From a checkpoint of a small transformer trained on Wikipedia.
Size: 16 layers, 2 heads of 64, MLP 960 GELU, vocabulary 512, 6.35M parameters.
Architecture: LayerNorm before each block, no position embeddings, biases, tied embeddings, ALiBi.
Training: a variant of Muon for these matrices, 102M tokens, 6452 steps.
MLP neurons of a small language model. Each row is named by its layer, matrix (up: input weights) and neuron, and shows model dimensions 32-127. Each number is 50 + 15 x the weight over its row's rms, rounded and kept within 0 to 99.
After each neuron's rows, "fires after" lists the tokens most often just before its 100 highest values on Wikipedia text that the model never trained on.

L8.up857:40 17 30 40 36 43 43 44 68 16 44 73 47 45 44 28 44 57 33 56 99 56 43 81 43 20 36 30 82 38 39 60 87 55 54 45 48 44 42 45 50 53 48 32 65 48 64 35 60 33 35 89 61 39 47 55 48 55 44 42 47 63 49 47 53 64 71 68 25 42 30 29 93 47 10 53 48 28 46 28 58 39 58 24 43 56 65 32 42 62 59 60 43 56 59 54
fires after: ", ", "A", "and ", "s ", "was ", "is "

L3.up725:29 59 55 38 50 66 30 65 66 61 55 56 60 74 60 64 57 33 26 42 35 16 68 52 61 59 37 44 68 59 40 59 38 64 39 62 16 26 62 67 34 38 40 50 45 62 66 52 50 37 46 54 52 67 51 40 50 41 49 43 62 84 52 47 45 75 20 67 37 60 42 66 57 66 52 63 24 66 36 56 53 45 29 56 67 41 50 93 44 58 44 40 18 58 45 11
fires after: "ed ", "ted ", "em", "C", "ri"

L8.up284:33 36 30 42 36 47 55 34 57 58 37 67 79 70 55 34 36 49 43 66 88 29 77 66 47 57 83 30 64 65 57 46 40 31 55 57 57 33 53 53 89 58 46 57 44 66 49 37 66 43 58 33 35 68 31 23 67 58 46 65 28 40 36 28 33 30 81 67 46 74 60 57 58 47 15 33 52 29 55 53 72 52 38 62 34 42 44 64 65 55 50 52 48 46 66 42
fires after: "s", "S", "or", "f", "N"

L2.up213:44 27 44 73 43 52 30 52 53 59 42 43 32 22 58 35 46 78 62 58 48 38 72 54 35 19 56 44 53 57 39 28 45 83 47 46 38 57 46 46 61 33 46 68 53 54 36 45 47 66 57 35 63 39 64 66 21 29 59 40 55 51 69 38 46 51 43 47 64 26 49 56 56 54 28 47 70 57 53 61 28 40 56 51 56 50 58 57 73 63 39 40 72 51 80 56
fires after: "I", "S", "E", "A", "P", "F"

L9.up281:37 47 33 54 54 58 48 59 52 57 60 59 72 58 65 36 68 46 68 66 49 58 49 64 44 54 30 53 72 55 45 35 66 69 84 29 57 43 39 73 73 47 65 53 48 54 75 34 50 35 67 15 38 27 61 27 69 70 56 64 34 50 54 59 48 52 25 52 46 53 41 68 65 55 12 53 34 50 56 48 36 36 69 29 63 57 54 53 51 30 34 56 32 55 67 50
fires after: "Mar", "gr", "J", "h", "st", "ar"

L2.up84:37 64 55 74 45 21 41 24 46 41 73 57 30 42 56 51 66 34 25 67 34 47 40 42 80 61 50 43 71 65 37 45 43 62 62 29 53 62 52 50 66 37 51 41 70 52 39 55 53 45 31 57 43 41 42 49 59 52 76 14 71 63 60 31 79 36 82 86 83 52 35 73 40 31 55 43 52 36 28 56 37 55 66 56 53 55 39 45 49 45 48 50 37 46 38 48
fires after: "\n", "e", "|---|---", "j", "g", "v"

L11.up699:24 55 39 23 63 43 99 42 62 64 57 46 32 73 52 44 58 35 38 58 21 49 39 73 37 33 38 56 47 58 27 46 56 43 39 67 55 49 25 30 93 64 59 44 50 44 56 20 62 48 32 65 48 44 23 60 73 37 62 70 44 54 63 44 22 71 26 52 59 58 42 46 40 48 66 53 31 52 54 37 59 66 81 69 36 60 56 60 65 58 68 50 62 54 52 45
fires after: "ec", "M", "l", "m", "D", "t "

L11.up367:42 40 50 47 62 82 44 33 51 62 48 52 19 51 35 47 49 63 55 59 53 50 55 44 39 39 73 50 37 40 54 76 41 73 46 53 40 69 78 48 62 27 43 37 40 65 33 45 45 61 35 62 55 75 66 50 42 35 33 26 55 20 64 50 45 63 75 74 55 67 43 47 61 51 23 39 13 71 47 50 71 22 29 55 57 42 36 27 45 48 50 31 42 54 54 40
fires after: "k", "is", "V", "v", "F", "en"

L8.up263:62 23 57 40 17 64 59 53 53 11 61 46 27 50 34 39 47 54 69 43 50 45 63 26 32 59 66 68 69 44 47 53 50 50 22 73 63 49 43 57 63 48 69 58 61 50 59 69 52 84 52 53 50 47 58 58 38 35 46 56 71 71 21 30 73 64 39 47 52 25 35 39 42 31 41 60 40 70 21 50 68 44 37 42 58 55 65 38 64 43 33 59 45 41 57 33
fires after: "c", "ec", "ic", "ac"

L8.up581:19 48 45 49 53 60 53 54 59 61 60 58 53 43 53 72 38 54 29 46 50 24 72 48 60 50 29 74 64 35 56 45 47 69 59 58 43 52 67 43 61 65 40 34 50 41 49 59 58 64 47 48 61 52 43 68 50 67 37 52 47 60 48 40 41 53 96 40 67 04 40 81 56 57 36 39 37 21 63 42 50 39 33 65 74 74 59 54 48 38 46 70 18 34 57 54
fires after: "- ", "| ", "er ", ": ", "or ", "; "

L5.up748:41 36 45 34 26 65 40 51 46 47 54 32 66 60 63 39 48 37 46 45 40 45 42 36 62 65 58 50 74 60 60 60 49 63 63 48 45 63 69 48 56 53 53 63 54 49 90 39 31 48 33 30 20 39 47 63 19 61 62 24 67 61 43 52 74 51 15 48 41 68 38 43 58 36 57 62 42 45 52 37 68 74 49 38 59 46 42 70 05 49 69 24 41 38 56 24
fires after: "E", "ri", "c", "C", "di"

L5.up145:27 62 54 23 62 30 26 42 49 68 37 54 48 58 09 52 53 39 75 19 36 36 63 52 48 37 49 61 40 53 56 80 66 67 36 33 43 39 59 61 60 53 58 73 52 63 37 60 43 38 73 45 58 52 61 52 29 50 39 43 27 40 59 30 80 41 42 50 52 71 47 51 54 50 51 43 46 48 44 70 76 54 28 38 51 59 51 68 69 49 65 56 37 56 83 25
fires after: "e", "si", "i", "m", "E", "pro"

L10.up327:25 44 60 36 47 19 57 48 61 51 21 40 54 88 46 63 40 64 74 49 41 37 69 41 49 55 35 57 42 39 65 53 62 33 28 51 36 54 62 58 32 26 36 54 56 60 66 71 72 57 66 32 53 45 53 24 65 33 80 57 28 58 65 48 47 50 60 47 30 52 79 67 23 52 61 56 25 53 41 69 45 47 49 64 54 44 46 21 36 46 58 37 57 54 22 44
fires after: "s", "S", "ow", "g", "c", "e"

L11.up912:46 24 26 45 52 35 41 21 39 48 41 59 50 58 38 42 66 62 67 69 51 46 48 50 64 59 33 68 58 48 65 41 64 42 42 55 46 43 71 45 59 61 38 51 18 58 45 69 51 57 18 67 58 59 38 13 65 40 51 49 66 36 53 20 28 41 56 32 70 62 95 03 47 81 10 31 24 44 42 57 57 53 55 62 32 50 34 42 37 64 45 63 36 36 63 30
fires after: "f", "s", "F", "v", "pr", "C"

L8.up461:48 44 49 53 48 65 54 32 64 45 64 83 47 43 44 36 55 58 65 62 59 48 45 69 30 63 50 40 44 50 54 45 09 27 55 33 69 58 58 60 35 56 65 53 50 51 81 66 63 88 47 63 56 37 46 41 54 63 40 55 41 46 43 70 41 23 26 33 34 61 43 35 53 61 33 36 38 54 17 54 58 63 59 56 46 46 65 50 43 60 27 24 48 38 48 53
fires after: "af", "for", "v", "ev", "ec", "ed "

L8.up647:38 49 31 73 31 48 30 48 43 65 39 51 45 58 29 75 30 58 28 48 50 44 56 79 30 38 60 45 69 69 57 47 37 36 59 67 49 57 59 65 53 85 88 57 69 58 51 37 62 42 48 50 30 77 35 65 54 52 63 41 56 41 25 63 43 63 27 73 28 45 40 23 46 44 44 41 32 07 55 25 75 55 40 41 61 49 67 71 54 40 57 43 60 56 57 36
fires after: "was ", "p", "the ", "is ", "m", ", "

L2.up626:37 50 79 36 40 87 64 43 64 51 54 79 62 46 51 53 57 43 69 60 45 59 47 24 72 22 45 43 89 51 46 50 44 60 65 57 50 51 52 38 51 67 74 46 33 73 59 12 37 41 44 60 52 42 73 72 56 60 57 66 47 18 43 38 25 54 27 36 35 57 56 55 29 60 82 41 33 31 19 82 34 55 75 52 49 47 21 41 34 49 61 73 44 43 38 47
fires after: "R", "| ", "r", "s", "D"

L7.up508:52 11 67 42 79 29 50 64 41 23 40 43 53 50 56 57 69 43 32 51 39 34 63 36 65 60 46 39 34 57 51 54 61 53 47 48 53 42 52 69 65 57 41 80 29 50 45 34 37 60 62 25 55 45 49 34 80 63 77 31 32 35 57 40 34 52 34 51 70 45 41 50 58 56 30 51 46 45 46 43 59 42 75 90 41 39 61 47 43 76 55 47 54 43 27 42
fires after: "p", "g", "P", "th", "m", "| "

L7.up838:37 36 37 62 36 51 43 48 58 60 36 49 74 59 66 71 41 26 49 44 63 37 36 57 38 49 42 45 38 52 35 49 62 60 54 44 38 70 52 20 80 61 60 63 78 64 49 45 32 24 24 75 48 26 25 64 52 50 27 37 58 57 24 49 48 37 55 62 34 26 24 54 48 61 44 52 18 48 49 52 60 37 62 40 37 20 62 23 46 54 61 50 40 57 77 67
fires after: "was ", "is ", "as ", "ec", "ame "

L11.up895:15 51 60 47 36 37 71 29 74 61 55 60 61 62 61 34 26 48 45 65 53 28 57 58 36 42 34 62 52 64 75 44 55 18 48 62 47 54 55 59 56 77 46 21 52 54 51 40 35 51 61 41 50 66 64 29 58 30 58 20 23 32 41 23 64 54 41 63 66 49 48 23 64 53 35 34 52 33 41 40 57 47 71 49 52 74 60 73 61 62 41 83 43 24 35 32
fires after: "u", "re", "s", "f", "S", "U"

L12.up544:74 45 60 58 56 57 82 69 65 43 53 53 57 38 50 48 52 30 43 61 39 64 45 59 77 38 62 53 42 50 47 30 69 70 78 33 31 54 44 67 45 76 38 47 52 25 41 14 52 73 64 53 53 54 65 40 38 55 57 44 48 47 35 37 46 66 25 24 61 83 61 45 52 42 67 44 37 45 49 79 39 65 66 42 50 57 56 52 55 60 63 45 35 31 32 30
fires after: "s", "S", "ou", "R", "h"

L7.up90:37 40 72 60 47 36 61 57 26 27 46 49 44 86 65 64 51 34 37 76 64 59 35 38 59 77 50 48 33 60 43 60 77 35 13 27 58 59 52 28 38 65 59 76 42 65 48 67 71 48 54 69 71 35 52 58 54 39 72 58 36 58 30 54 56 33 36 43 64 56 43 52 37 45 33 63 20 26 50 66 61 58 69 69 52 47 69 43 33 54 60 44 54 39 41 29
fires after: "t", "g", "w"

L11.up527:65 39 13 49 76 34 45 64 61 73 24 74 60 55 53 49 54 38 61 53 79 50 41 40 61 80 69 37 54 47 49 32 48 47 66 57 49 43 42 58 37 34 40 40 46 50 47 51 75 61 23 42 11 52 28 66 66 59 10 57 34 34 66 36 56 62 68 47 29 61 39 59 32 73 39 79 60 45 41 30 31 21 58 39 47 54 49 27 57 74 68 41 62 68 52 50
fires after: "L", "l", "H", "ed "

L10.up306:28 49 59 22 62 56 61 50 57 26 52 57 25 67 62 53 63 60 50 39 51 80 50 13 30 45 54 60 81 58 39 48 51 46 75 56 42 28 33 45 93 43 39 53 40 56 49 45 30 51 51 36 51 71 44 50 53 55 39 63 62 52 22 82 49 63 40 53 35 68 42 43 36 50 67 60 64 31 45 70 48 48 67 28 23 37 24 53 50 80 47 54 43 35 64 51
fires after: "p", "e", "st", "i", "er", "v"

L9.up129:26 54 47 57 38 41 92 19 57 40 52 24 23 26 49 44 29 47 50 72 60 56 47 43 63 62 54 75 43 70 48 56 54 79 64 43 27 55 43 47 57 57 27 35 68 45 80 37 35 59 36 35 56 37 13 59 45 74 52 51 76 20 53 40 45 81 41 24 54 30 54 40 43 56 52 25 38 55 55 46 63 39 77 57 35 67 59 59 51 55 64 56 41 58 58 40
fires after: "M", "W", "D", "P", "B"

L7.up859:40 69 30 46 54 57 06 35 61 55 49 35 48 65 59 14 55 58 77 42 35 24 55 22 71 36 60 59 47 54 33 48 59 67 59 31 27 52 40 57 56 57 51 76 55 57 59 42 57 25 62 18 70 37 73 35 32 49 41 43 62 50 63 51 62 61 60 63 52 56 53 49 52 49 49 43 28 60 68 77 66 16 77 26 52 79 43 49 53 68 44 41 43 67 60 37
fires after: "I", "U", "si"

L3.up693:49 48 40 59 30 54 44 75 27 62 45 59 77 74 48 69 60 27 38 59 71 62 30 21 68 68 69 40 54 51 34 31 59 55 55 47 66 76 42 78 56 37 61 45 57 32 39 59 58 51 44 65 33 55 54 29 51 39 29 50 46 50 32 51 43 43 47 44 72 40 37 62 68 39 47 35 33 42 24 53 52 68 51 26 35 64 13 35 66 50 35 54 60 48 43 56
fires after: "l", "pl", "ov", "tr", "igh"

L7.up178:64 39 59 32 58 46 43 46 74 39 47 52 55 62 40 77 24 56 48 60 42 43 37 66 53 68 59 42 77 66 45 58 60 37 50 54 59 50 39 69 60 36 55 60 65 38 69 32 47 56 09 65 45 36 53 65 51 51 41 28 51 64 48 53 48 28 16 71 20 64 59 43 73 77 69 63 55 33 41 41 46 63 60 24 62 60 43 39 41 53 87 43 57 52 62 37
fires after: "ow", "is", "is ", "c", "in", "was "

L9.up688:65 56 46 54 28 49 55 85 41 47 40 25 58 61 54 66 48 48 47 56 53 23 56 77 69 41 28 43 38 62 56 31 54 44 63 52 38 18 50 44 64 48 20 61 63 51 63 22 55 78 68 50 41 42 64 56 53 55 31 41 65 20 59 26 87 64 65 44 29 88 40 57 56 60 53 61 40 51 72 59 34 29 50 51 59 45 56 42 60 60 74 46 54 47 42 39
fires after: "ou", "h", "H"

L9.up640:32 79 31 28 36 60 47 46 47 31 82 38 79 60 38 35 56 65 35 50 50 33 48 33 75 63 58 54 80 39 63 49 60 61 33 50 58 62 73 53 51 57 46 45 58 47 66 51 68 49 61 50 25 39 38 51 38 39 64 46 47 16 61 61 62 46 55 50 42 66 91 53 66 39 55 69 41 34 55 36 66 64 55 68 50 21 87 82 23 46 15 37 44 53 78 35
fires after: "I", "th", "\n\n", "g", ". "

L9.up56:45 43 50 44 37 73 72 45 40 61 50 63 47 58 54 24 53 30 87 40 49 64 63 39 44 71 59 48 41 55 12 56 52 52 31 43 58 50 60 31 55 45 44 71 66 50 41 14 64 51 58 69 61 42 43 50 65 65 47 79 39 61 15 38 30 26 57 27 58 19 73 31 62 48 45 67 43 37 76 38 50 75 62 62 73 54 50 56 52 72 38 50 48 25 45 37
fires after: "c", "E", "C", "ec", "e", ","

L2.up107:35 63 62 52 57 56 66 17 55 41 69 63 43 50 52 08 43 47 25 25 59 78 75 34 61 25 41 60 43 32 48 35 71 56 88 43 49 51 57 65 52 56 41 73 53 33 35 21 49 75 34 45 59 51 18 34 44 81 63 38 58 40 62 39 71 53 51 52 31 30 49 61 36 58 42 41 63 44 53 61 45 73 80 59 32 58 53 55 42 65 51 89 63 38 75 39
fires after: "th", "Th", "g", "il", "ou"

L5.up775:21 30 51 42 50 45 49 43 34 34 53 58 35 70 55 50 30 43 47 51 74 39 54 43 52 65 28 34 55 91 52 42 50 51 21 54 37 45 53 47 25 61 26 67 44 62 53 27 88 76 60 33 40 35 32 32 26 52 46 49 40 71 41 35 74 45 23 39 47 47 38 49 68 41 79 88 34 46 35 45 67 60 60 67 72 40 54 71 19 46 49 64 82 76 56 44
fires after: "O", "t", "T", "19", "S", "E"

L11.up679:52 41 53 22 50 65 37 33 67 80 71 62 40 59 51 40 53 31 33 61 83 45 38 78 74 30 62 43 53 45 32 41 48 43 47 37 71 56 47 55 42 72 38 69 54 59 53 38 51 63 42 72 31 69 49 46 71 64 54 59 44 21 49 28 41 33 87 59 49 37 35 42 50 36 58 43 41 34 39 46 45 66 51 56 44 51 66 49 67 45 41 24 51 32 52 50
fires after: "f", "H", "F", "h", "S", "e"

L2.up869:38 59 43 58 55 43 40 76 46 45 68 45 45 49 79 72 61 28 44 59 53 56 36 54 82 64 32 50 52 45 27 67 35 37 13 74 68 52 79 36 57 62 70 73 54 48 42 42 66 50 88 72 61 29 51 58 49 33 41 35 58 47 59 61 34 49 47 86 69 51 38 50 21 46 84 33 72 20 57 33 56 87 56 72 46 43 42 27 46 66 40 49 50 62 46 55
fires after: "l", "er", "G", "oc", "g", "ar"

L8.up56:32 38 63 52 52 30 72 34 50 34 34 46 48 26 57 57 77 41 26 53 53 52 49 65 61 31 63 53 52 88 60 24 59 27 46 44 58 61 52 59 46 68 67 58 27 40 49 46 54 52 44 53 61 38 41 46 66 57 55 47 64 48 12 32 26 78 34 60 35 49 36 36 50 43 68 35 51 36 78 35 35 34 36 20 46 43 36 47 48 69 72 52 53 23 53 47
fires after: "h", "sp", "was ", "p", "is ", "H"

L10.up32:58 36 55 65 50 60 38 75 46 44 40 80 38 35 53 38 69 58 42 28 46 52 38 27 39 58 61 71 54 37 52 17 42 46 42 45 36 44 54 54 57 48 34 27 30 58 43 47 59 60 69 45 27 46 38 39 45 61 54 53 36 30 65 54 39 17 45 46 37 61 54 52 65 66 44 44 56 60 62 67 84 76 50 66 42 94 27 38 64 45 51 45 33 39 53 29
fires after: "R", "r", "ser", "l", "el", "str"

L7.up701:42 75 53 43 76 52 56 31 33 50 67 50 61 49 44 62 32 63 58 71 52 49 24 50 74 64 61 49 40 53 42 31 64 33 29 71 40 47 62 43 49 58 63 42 23 61 56 76 47 59 69 40 69 43 32 47 63 75 44 70 49 36 53 52 36 71 46 62 56 47 76 60 44 68 27 69 31 43 38 37 54 47 62 70 64 60 56 31 51 51 60 09 73 56 72 65
fires after: "n", "h", "was ", "2", "d", "as "

L10.up234:53 58 55 51 69 48 77 39 51 41 57 29 41 41 46 51 71 47 39 67 39 82 20 47 91 57 53 51 41 45 26 53 42 57 60 66 49 28 29 39 21 55 55 25 55 47 61 00 49 66 49 71 46 60 45 38 70 20 34 36 41 52 51 44 65 53 55 52 70 69 43 50 55 64 56 51 73 50 48 40 38 45 56 39 39 67 32 47 60 52 42 42 37 43 31 68
fires after: "bu", "D", "R", "S", "s ", "."

L3.up365:61 29 52 14 52 59 34 50 58 66 31 58 70 50 48 29 55 48 51 39 67 46 53 24 80 71 65 58 37 65 64 43 35 59 35 50 09 82 33 55 43 55 52 66 67 65 60 40 54 57 51 65 50 63 46 13 71 48 65 54 48 56 66 49 71 50 57 69 52 54 34 49 48 53 43 38 42 34 57 67 29 49 75 53 52 31 62 65 62 08 91 67 55 56 55 22
fires after: "I", "s", "u", "ur"

L8.up12:47 06 81 56 62 49 67 22 25 55 85 41 19 62 29 48 60 67 26 25 56 68 37 49 67 49 52 59 64 70 41 34 45 44 30 27 67 66 56 52 47 53 45 58 46 54 45 67 55 59 51 45 51 43 60 39 49 44 32 49 35 40 49 57 27 52 38 49 14 67 82 68 69 62 60 57 79 60 45 44 42 27 59 30 86 38 92 31 60 52 49 51 53 42 65 36
fires after: "==", "ar", "===", "Ar", "en"

L12.up77:64 22 51 51 64 61 32 58 41 73 45 59 32 50 27 45 37 40 41 61 58 23 37 32 70 71 28 42 48 77 47 53 44 45 50 51 83 36 52 72 56 38 51 52 70 50 32 59 64 54 55 63 35 49 28 91 62 97 48 59 54 30 45 28 62 40 54 50 32 88 42 27 72 52 46 70 45 21 25 54 38 46 66 57 63 66 70 46 66 40 53 35 37 73 34 35
fires after: "J", "a ", "L", "H", "r"

L11.up744:06 24 25 55 63 45 49 22 43 25 50 48 35 53 16 60 84 68 46 37 45 82 57 66 64 53 23 19 65 53 17 46 68 54 37 37 44 36 74 73 48 46 46 58 39 54 33 55 66 73 55 56 50 41 70 48 40 45 39 70 44 63 49 53 45 75 48 51 54 49 48 43 58 66 45 38 49 42 52 13 80 27 55 31 41 54 59 54 43 65 56 48 33 36 60 59
fires after: "S", "ar", "t", "s", "en"

L7.up259:23 46 67 63 28 59 42 65 83 46 44 61 77 58 45 49 33 62 39 71 28 37 38 80 08 38 69 51 67 51 18 57 52 59 71 54 27 36 40 61 48 65 67 52 56 62 64 47 49 57 29 49 26 71 62 61 56 38 27 50 50 51 64 65 68 47 75 63 22 53 38 17 44 72 28 40 37 44 25 34 57 52 53 31 46 34 52 29 35 43 68 19 44 37 64 51
fires after: "=", "is ", ") ", "was ", "as "

L2.up883:08 77 58 29 40 47 68 52 63 56 58 70 74 52 42 61 63 42 53 45 45 53 51 37 41 41 60 75 67 61 45 40 61 51 28 61 48 42 35 56 63 34 40 35 76 47 48 22 58 50 78 06 44 56 61 71 59 83 70 60 54 26 52 49 71 47 58 62 42 48 41 63 30 54 75 48 35 24 42 48 52 63 54 15 42 50 39 37 38 74 67 61 30 38 59 52
fires after: "r", "er", "v", "li", "E", "wh"

L5.up732:58 63 10 59 56 64 40 34 43 60 55 23 42 59 46 36 37 53 30 56 72 59 43 26 48 30 44 86 39 58 38 51 61 64 47 38 38 79 68 30 83 41 30 41 48 38 70 60 45 59 25 46 62 62 18 73 55 57 58 77 52 44 21 55 66 46 63 44 35 50 32 71 66 32 27 54 21 50 69 47 64 66 81 37 44 12 54 62 48 36 52 39 50 61 75 48
fires after: "ol", "B", "P", "p", "Un", "e "

L8.up538:55 58 47 70 54 40 80 29 24 30 48 56 50 53 48 24 30 45 24 47 64 40 56 65 52 52 48 50 59 53 65 18 48 63 33 58 41 39 49 52 48 62 61 35 34 35 58 26 64 66 44 45 42 49 45 41 48 47 47 69 54 71 44 56 45 57 12 64 39 59 57 41 61 63 67 19 49 47 81 45 48 34 32 43 53 43 50 29 69 18 36 73 41 59 81 59
fires after: "H", "S", "B", "- ", "h", "Mar"

L9.up210:53 34 38 47 51 62 42 48 24 57 51 32 71 34 39 41 64 57 56 50 39 40 46 44 37 41 57 52 69 84 69 55 58 75 66 49 45 30 69 58 59 43 36 45 41 80 53 45 69 63 33 30 68 37 32 55 58 77 18 11 46 48 43 68 55 72 51 58 47 30 67 50 63 42 42 64 45 53 45 28 71 42 35 57 50 69 50 40 26 71 74 75 58 67 59 79
fires after: "ou", "W", "i", "ri", "L", "m"

L5.up877:20 53 72 50 34 31 52 46 56 52 20 63 66 54 49 55 35 38 45 74 63 33 68 55 58 57 71 58 72 95 58 31 79 31 44 45 57 41 40 38 69 56 55 58 46 76 52 14 38 49 56 50 58 68 39 41 72 59 52 49 62 51 48 51 49 45 42 39 50 35 51 69 65 41 82 58 54 40 44 50 27 42 58 58 40 32 23 64 55 57 15 32 90 62 35 48
fires after: "S", "m", "s", "n", "19", "M"

L7.up841:53 52 59 50 35 80 24 78 24 17 53 63 67 79 57 50 48 30 46 51 39 57 32 45 74 38 64 49 31 19 46 51 72 50 60 42 26 46 48 61 48 58 42 54 42 56 67 70 61 46 60 49 53 48 58 35 76 38 72 57 64 48 43 51 66 47 34 78 36 70 51 34 35 26 70 80 33 68 62 60 80 62 61 31 49 68 63 25 39 45 63 51 69 41 50 42
fires after: "ip", "ep", "re", "g", "ou", "T"

L9.up642:42 40 67 50 59 55 51 38 57 50 38 48 22 49 26 34 97 69 51 53 54 57 40 56 84 39 44 46 39 50 47 25 70 45 44 63 51 31 64 54 30 69 68 41 48 68 36 43 64 58 71 38 62 47 38 36 38 70 45 62 38 62 74 54 50 49 37 41 68 60 64 45 32 72 27 57 55 36 58 50 64 65 62 60 49 59 45 31 61 49 70 51 64 71 63 71
fires after: "and ", "d", "to ", "was ", "of ", "m"

L2.up355:48 42 46 53 49 60 49 72 58 55 48 47 46 17 35 77 74 22 37 66 66 72 61 19 52 74 35 51 36 62 35 59 29 55 36 49 62 51 57 52 26 68 76 67 53 44 36 64 68 55 36 66 37 32 41 55 48 36 44 36 36 56 34 49 43 49 18 15 37 39 75 75 55 37 66 58 60 25 49 65 35 50 59 25 41 44 40 55 42 41 70 50 59 50 42 73
fires after: "St", "oc", "it", "pl", "l"

L9.up399:50 45 62 34 28 69 46 28 58 28 59 64 48 52 62 52 67 65 41 54 44 56 48 49 36 55 66 43 26 44 52 44 22 56 70 34 49 57 62 69 44 31 46 77 41 60 36 63 48 70 34 38 58 63 63 57 61 52 55 59 58 30 62 60 36 74 63 59 60 55 33 27 38 38 42 40 40 93 29 48 25 65 59 46 35 52 68 34 48 44 62 36 39 48 63 43
fires after: "ec", "v", "ov", "en", "ev", "iv"

L9.up635:49 43 48 41 43 49 60 37 43 38 33 42 68 42 57 74 91 64 57 49 21 46 66 53 27 76 59 35 07 93 36 50 39 36 40 42 51 32 58 50 55 46 43 39 56 38 24 61 34 79 49 57 59 16 66 38 73 43 33 64 57 43 21 34 53 15 36 67 48 64 46 40 23 56 45 45 49 54 62 38 57 82 63 36 84 56 57 41 40 65 74 43 40 61 64 31
fires after: "c", "ed ", "ac", "rec", "in", "us"

L8.up407:38 29 67 37 31 59 70 48 45 59 69 57 66 52 38 60 56 51 58 48 57 53 61 55 68 64 35 49 63 41 22 40 61 63 55 40 43 42 68 67 57 69 43 64 39 61 59 30 71 79 64 54 62 84 32 67 38 36 40 47 45 60 56 52 31 51 96 42 63 17 34 54 51 67 64 52 52 41 31 56 87 46 57 22 54 55 66 78 80 62 38 31 41 43 56 56
fires after: "| ", "er ", "- ", "t ", ": ", "by "

L9.up657:43 46 63 31 61 52 49 65 35 30 49 64 68 43 58 37 27 39 37 61 51 35 73 33 69 30 41 62 28 68 57 47 56 30 45 40 38 59 54 58 60 72 47 64 43 54 79 39 43 43 56 51 58 49 36 36 44 36 47 39 47 55 88 49 53 82 37 68 32 60 25 74 36 49 44 39 66 28 81 53 47 78 68 38 64 74 49 68 45 33 34 37 66 60 63 41
fires after: "s", "u", "S", "p", "ub", "g"

L3.up373:43 34 61 38 48 54 48 62 51 33 61 69 55 59 48 59 44 71 26 67 46 64 36 39 32 49 60 73 61 41 46 60 74 92 48 47 63 62 61 41 43 46 46 47 47 69 04 57 44 55 28 37 26 63 23 52 53 61 51 41 41 38 36 25 66 49 69 63 40 16 18 47 37 48 71 32 72 53 55 47 25 83 63 55 40 55 58 45 53 86 67 82 42 51 51 55
fires after: "g", "th", "r", "w", "l"

L3.up518:27 60 60 53 46 50 60 45 63 45 33 71 40 67 46 69 46 63 57 24 55 52 39 32 81 39 36 63 59 56 57 42 40 31 30 53 44 29 63 73 58 74 42 26 46 70 53 64 58 25 74 45 32 31 61 52 54 61 70 60 18 34 39 70 46 64 49 49 52 68 26 51 50 59 56 51 36 44 70 36 48 49 44 46 61 73 42 53 68 18 29 41 48 32 77 21
fires after: "the ", "l", "The ", "st", "R"

L8.up354:48 60 43 44 57 49 56 49 71 41 55 69 59 72 71 45 23 46 64 68 36 55 39 44 39 53 57 52 51 19 74 61 59 20 50 53 62 63 56 41 34 50 35 58 54 63 32 43 69 48 55 74 39 45 40 54 61 51 58 56 61 54 35 33 23 60 66 47 63 43 74 24 47 51 34 59 29 38 47 58 65 63 40 99 46 33 69 47 24 67 47 33 29 22 74 20
fires after: "se", "e", "c", "ser", "\n\n", ". "